{
  "n_head": 2,
  "activation": "swiglu",
  "norm": "rmsnorm",
  "norm_place": "pre",
  "attn_scale": 0.0884,
  "bias": "none",
  "parallel_block": false,
  "init_std_o": 0.0,
  "lr_mult_down": 3.0,
  "lr_head": 0.00462,
  "grad_clip": 0.5,
  "seq_len": 512,
  "doc_mask": true
}
MLP neurons of a small language model. Each row is named by its layer, matrix (gate and up: input weights) and neuron, and shows model dimensions 48-111. Each number is 200 + 20 x the weight over its row's rms, rounded and kept within 0 to 999. A neuron's up and down rows have the sign that makes its largest values positive.
After each neuron's rows, "fires on" lists the tokens most often at its 100 highest values on Wikipedia text that the model never trained on.

L5.gate499,220,209,181,209,219,209,211,261,188,196,209,243,197,221,175,200,187,209,222,186,246,194,240,194,206,205,211,178,196,213,208,172,191,214,185,237,184,175,174,199,188,202,186,209,216,202,201,200,183,192,182,198,178,208,204,192,197,185,205,172,212,222,207,193
L5.up499,216,220,205,200,203,212,201,192,211,174,194,227,209,232,189,211,191,186,175,212,219,181,211,190,208,199,206,180,224,208,197,231,182,209,180,235,220,200,210,185,217,222,229,200,227,224,199,205,187,231,213,183,209,224,210,176,175,178,205,231,170,208,227,196
fires on: " to", " of"

L3.gate351,170,133,228,195,198,195,223,185,227,213,204,197,206,208,216,180,196,198,186,189,214,197,245,215,223,184,193,179,221,207,224,188,202,199,209,245,179,220,207,206,204,195,229,200,164,221,168,197,172,188,200,172,194,172,186,222,226,201,209,231,170,217,204,185
L3.up351,197,203,202,216,230,183,213,209,214,219,225,152,202,177,185,225,225,195,214,181,145,170,195,167,233,204,198,211,200,231,176,220,180,217,207,206,190,199,203,190,200,194,186,219,207,220,215,207,190,233,187,218,214,212,189,203,182,161,185,217,170,192,216,192
fires on: " on", " lead", "final", " round", " –", "0"

L4.gate616,193,207,197,203,243,208,193,196,216,243,210,203,214,192,206,162,202,202,222,231,188,191,190,202,189,200,207,186,203,140,208,215,202,232,202,206,206,188,210,178,193,205,204,207,172,210,203,172,239,190,183,182,188,196,168,205,198,212,191,187,235,182,174,220
L4.up616,212,207,198,165,215,218,208,198,187,186,189,195,211,201,213,194,217,200,211,214,221,210,197,209,183,182,210,192,228,205,211,198,192,208,216,204,244,220,172,225,207,213,193,206,193,204,184,183,199,191,218,225,194,231,148,197,227,195,189,188,248,210,177,201
fires on: ",", " May", " September", " February"

L3.gate423,207,223,224,210,181,195,176,221,189,203,198,197,174,231,198,170,220,177,191,181,213,210,179,206,175,205,193,186,193,230,172,171,172,173,198,197,211,232,178,182,227,221,190,178,199,192,193,193,175,177,197,203,222,208,177,216,201,213,200,193,223,199,218,191
L3.up423,209,217,179,204,222,247,232,175,194,232,192,204,187,205,191,188,204,198,203,181,228,223,166,187,149,207,195,191,198,207,167,196,213,180,173,193,205,188,194,210,212,226,214,206,205,196,218,170,206,179,217,190,212,240,208,224,197,189,172,172,195,210,185,186
fires on: " that", ",", "ing", " called", "ed"

L5.gate701,213,202,182,211,189,189,176,206,220,230,201,199,215,216,176,134,217,174,186,222,203,205,211,220,214,211,206,219,204,204,217,214,231,204,222,231,169,220,217,234,194,196,170,214,195,235,222,196,218,212,197,216,190,189,195,188,198,191,215,217,224,204,229,196
L5.up701,216,225,194,200,175,196,183,206,161,203,193,258,177,234,209,152,202,152,224,194,241,244,201,158,218,205,230,194,149,227,219,205,210,222,220,243,206,183,199,202,241,196,162,201,186,194,156,219,192,227,195,221,168,188,196,212,165,212,182,222,219,186,204,195
fires on: "'", " \"", "h", "t", "at"

L5.gate196,195,231,230,186,246,218,201,242,185,186,206,221,231,221,173,216,192,182,203,227,236,194,192,215,195,208,215,183,185,195,213,181,187,216,205,245,214,208,222,196,182,211,202,202,219,204,218,202,203,210,187,221,222,217,210,175,199,183,224,203,204,240,176,191
L5.up196,189,197,207,196,189,204,192,215,157,176,192,210,210,187,217,176,185,184,211,223,228,220,187,181,192,192,198,197,207,149,202,180,188,193,179,218,274,193,185,208,198,227,211,198,198,201,225,168,174,191,182,193,187,208,181,171,202,206,205,190,202,191,207,164
fires on: " of", " to", "ed", " in", "ing"

L5.gate326,213,232,200,199,228,200,202,197,179,182,203,219,235,207,226,190,171,189,180,203,178,185,177,180,162,192,226,211,164,200,187,186,189,197,177,180,174,232,177,177,190,227,196,223,201,207,160,195,211,211,205,234,198,216,184,239,212,217,177,242,218,196,197,164
L5.up326,225,198,218,185,193,216,208,181,176,220,211,200,201,227,227,178,199,196,177,188,206,257,217,198,197,170,204,199,186,191,147,176,172,177,185,192,220,182,188,196,228,232,221,205,218,198,165,222,207,189,216,186,205,192,197,197,245,221,211,203,194,185,188,183
fires on: "s", " to", "don", "ing", "e", "ed"

L5.gate510,208,211,194,195,212,190,205,230,167,182,178,186,224,201,231,221,169,193,197,197,204,180,213,174,205,224,212,179,195,253,177,191,220,167,189,212,202,243,192,207,147,199,191,212,183,177,236,194,217,191,188,191,208,208,238,230,160,201,205,188,207,222,231,189
L5.up510,218,163,217,153,239,173,203,209,199,170,215,193,182,196,198,198,176,203,188,203,171,181,221,175,204,199,227,177,236,220,178,167,186,190,201,193,199,177,200,213,221,189,216,189,251,196,175,222,208,183,222,216,175,187,208,196,240,196,195,220,187,177,176,196
fires on: "s", "'", "e", " of", " to", " man"

L4.gate661,211,187,173,205,212,177,176,181,202,250,191,213,200,223,179,187,213,216,199,178,223,246,186,172,180,189,231,224,189,196,200,208,204,207,186,214,244,189,206,201,210,200,173,209,220,163,205,176,188,215,215,234,245,200,210,223,205,171,205,193,201,225,199,175
L4.up661,233,184,161,226,215,196,196,199,247,161,195,212,185,181,239,217,206,187,206,198,180,185,185,206,200,174,188,178,193,192,183,237,195,202,231,230,233,211,170,206,189,189,176,186,200,212,208,220,234,184,206,192,200,203,228,221,215,214,198,216,198,196,195,230
fires on: "'", "N", "\"", "S"

L5.gate156,181,176,193,232,260,223,228,223,217,167,165,218,222,202,171,211,216,202,240,202,177,225,219,153,194,207,204,189,206,200,194,215,186,192,186,225,142,197,192,230,217,215,168,204,214,208,236,213,204,207,179,194,182,197,176,231,218,193,194,169,211,182,191,185
L5.up156,222,203,172,244,168,198,216,181,210,193,179,188,186,211,162,183,205,172,215,177,226,228,193,223,192,236,180,230,189,158,214,162,209,196,195,193,174,221,221,190,218,195,168,218,173,215,199,178,191,230,204,180,239,227,181,200,176,177,191,191,238,223,179,201
fires on: "s", "es", ".", "'", " of"

L4.gate272,230,198,217,219,233,223,215,204,215,190,166,211,212,214,215,219,196,182,195,230,244,208,212,165,188,196,181,174,187,193,182,169,205,186,196,200,165,183,188,223,217,184,161,225,268,178,222,203,201,187,204,189,192,202,225,228,177,204,218,204,180,185,188,184
L4.up272,220,190,164,218,210,208,230,204,217,186,178,207,198,185,198,187,201,199,192,208,231,196,216,160,178,178,256,164,190,171,167,126,179,170,147,188,204,180,226,227,192,218,200,196,176,202,224,202,202,226,216,194,184,200,208,246,213,202,213,229,226,216,208,172
fires on: "'", "\"", ".", "1", "re"

L4.gate537,213,155,217,218,191,215,189,214,227,168,208,229,203,206,195,204,194,197,216,221,193,187,200,215,208,232,187,225,183,213,207,185,188,225,188,217,200,223,178,206,178,146,208,230,204,217,207,216,235,194,189,189,221,169,189,172,186,214,190,135,227,223,174,222
L4.up537,194,185,195,187,192,147,210,163,172,182,223,183,176,179,178,213,213,218,152,181,195,196,149,210,203,172,233,178,181,230,187,208,195,242,169,200,219,199,203,184,183,234,243,217,192,209,217,209,202,195,200,237,177,180,213,201,228,192,197,191,192,209,207,174
fires on: "s", ":", "ers", "ches", " years", "ities"

L3.gate539,199,230,169,184,206,169,205,192,199,201,194,216,185,196,215,183,198,238,157,171,166,203,150,163,224,181,227,215,246,197,193,189,180,225,175,215,227,219,197,208,194,242,203,189,196,220,201,142,179,196,208,213,197,200,204,178,205,223,212,201,222,214,192,209
L3.up539,216,179,148,196,216,186,191,198,209,214,176,224,155,207,182,169,234,217,191,212,218,229,190,197,204,173,203,198,196,206,208,197,190,185,176,165,178,187,172,187,194,233,200,221,200,199,207,197,190,172,182,179,185,200,223,190,229,222,186,176,214,207,193,193
fires on: "4", "y", " It", "5", " it"

L4.gate16,175,221,190,209,210,217,203,188,176,209,213,204,218,201,193,203,201,229,231,225,214,180,180,216,237,184,177,233,187,166,200,187,198,194,200,213,215,212,220,217,213,218,198,193,195,176,206,254,206,176,208,178,182,195,172,206,210,171,194,171,189,191,199,200
L4.up16,189,177,200,159,211,220,199,224,223,223,219,196,199,228,229,225,201,200,221,225,213,190,212,172,238,175,213,187,180,197,170,195,219,182,221,184,222,237,187,225,211,140,176,200,209,173,150,209,226,172,217,198,186,199,154,201,180,188,205,170,227,221,207,209
fires on: ",", " early", " January", " October", " February", " March"

L3.gate319,200,194,215,218,202,226,179,164,203,211,169,186,215,238,196,177,177,217,200,177,178,210,211,195,170,196,194,186,171,175,170,190,194,198,200,204,210,156,186,215,202,236,212,198,196,213,234,215,174,218,200,231,179,216,187,200,222,223,226,212,203,222,239,172
L3.up319,221,202,190,204,183,206,185,221,212,191,190,232,205,176,180,181,187,173,199,191,225,269,203,202,160,185,206,232,190,182,215,222,224,195,195,184,178,223,200,186,185,194,193,175,184,218,191,163,226,220,191,215,207,202,201,210,248,195,196,178,211,213,239,194
fires on: "or", "ed", " finish", "er", "r"

L6.gate696,185,222,223,221,213,173,184,184,203,168,228,196,208,211,190,197,178,173,227,216,211,179,224,215,166,198,196,189,187,220,190,196,210,210,197,225,176,206,192,212,219,224,192,210,188,181,223,176,185,201,230,213,219,212,209,226,219,196,201,196,212,178,235,185
L6.up696,215,200,208,195,165,222,163,192,228,176,218,237,165,176,216,177,186,214,199,195,206,195,183,224,205,190,211,180,201,194,226,208,250,195,199,198,201,181,200,209,207,194,183,200,203,220,195,166,217,224,189,212,184,205,168,187,148,206,189,216,213,220,203,191
fires on: " \"", "====", " other"

L4.gate387,177,224,209,181,201,210,227,200,180,207,211,184,230,209,210,188,173,231,187,179,173,211,192,232,153,196,203,211,166,196,165,242,177,205,234,169,200,202,206,200,190,218,214,165,203,193,172,175,186,198,217,234,200,178,221,181,177,157,179,243,157,226,219,179
L4.up387,207,214,187,200,190,200,189,205,185,219,204,204,189,212,209,223,188,186,198,201,203,203,220,163,177,211,238,201,174,174,152,192,158,184,247,172,204,202,185,216,198,214,188,175,201,179,210,190,217,179,215,213,233,160,204,217,212,171,180,191,182,214,220,169
fires on: " \"", "-", "'", "ed", "ing", "ut"

L3.gate232,197,199,181,206,191,204,222,184,200,175,204,209,209,226,202,188,189,214,208,186,225,201,185,180,208,210,204,191,196,202,177,186,210,195,139,205,192,212,184,179,160,189,220,213,192,201,201,198,180,207,189,234,224,198,208,219,203,193,135,189,184,160,177,194
L3.up232,207,214,225,175,223,169,199,173,188,195,228,190,175,196,209,194,246,225,194,189,199,194,155,193,242,201,208,164,228,192,227,204,198,169,190,206,233,218,198,199,170,226,211,185,197,218,205,256,201,216,191,198,163,183,198,226,208,188,186,200,207,198,182,185
fires on: "a", "es", " years", "s", " year"

L4.gate319,197,172,193,223,200,150,195,220,223,194,199,204,157,195,168,215,214,217,206,183,168,161,189,197,164,199,212,201,185,209,183,211,236,207,191,199,234,215,176,181,200,191,143,200,185,239,213,169,176,196,192,196,191,196,223,202,173,219,198,191,187,212,233,188
L4.up319,218,183,219,246,207,191,205,167,200,172,206,227,160,207,162,201,213,245,226,191,218,197,197,184,211,196,250,193,212,195,207,177,233,202,187,176,188,187,190,198,199,207,175,178,203,211,209,200,175,213,201,181,178,209,197,196,203,227,189,192,209,193,196,214
fires on: "y", " it", "ve", "de"

L6.gate722,224,188,253,215,223,177,171,224,196,204,202,199,250,202,176,212,170,197,251,202,188,211,210,211,175,214,207,216,186,191,187,188,171,198,254,215,206,171,183,201,170,210,209,179,209,145,227,179,228,226,242,176,179,213,180,157,191,219,212,230,203,184,237,158
L6.up722,212,228,229,249,237,209,211,208,208,190,211,226,198,170,217,215,229,186,197,208,171,195,195,182,169,198,146,207,178,213,181,191,184,184,170,202,188,225,168,201,199,220,182,197,210,201,222,222,214,211,181,196,193,194,209,243,217,208,186,207,206,217,230,208
fires on: " the", "ed", ":"

L5.gate88,167,159,181,206,204,205,233,207,191,202,193,232,211,217,184,171,234,230,191,202,189,177,248,164,230,194,169,183,195,209,227,211,189,210,167,244,201,203,218,186,184,192,215,207,191,216,218,212,197,187,162,216,223,185,171,180,197,196,174,176,164,160,201,205
L5.up88,195,190,190,196,190,182,169,196,192,218,212,226,216,168,235,195,192,199,207,185,184,199,184,263,227,218,158,259,182,223,202,188,221,188,209,197,222,197,201,209,181,200,162,212,191,197,215,203,197,256,209,206,194,182,226,199,208,204,159,177,191,215,229,200
fires on: " to", " on", "–", " –"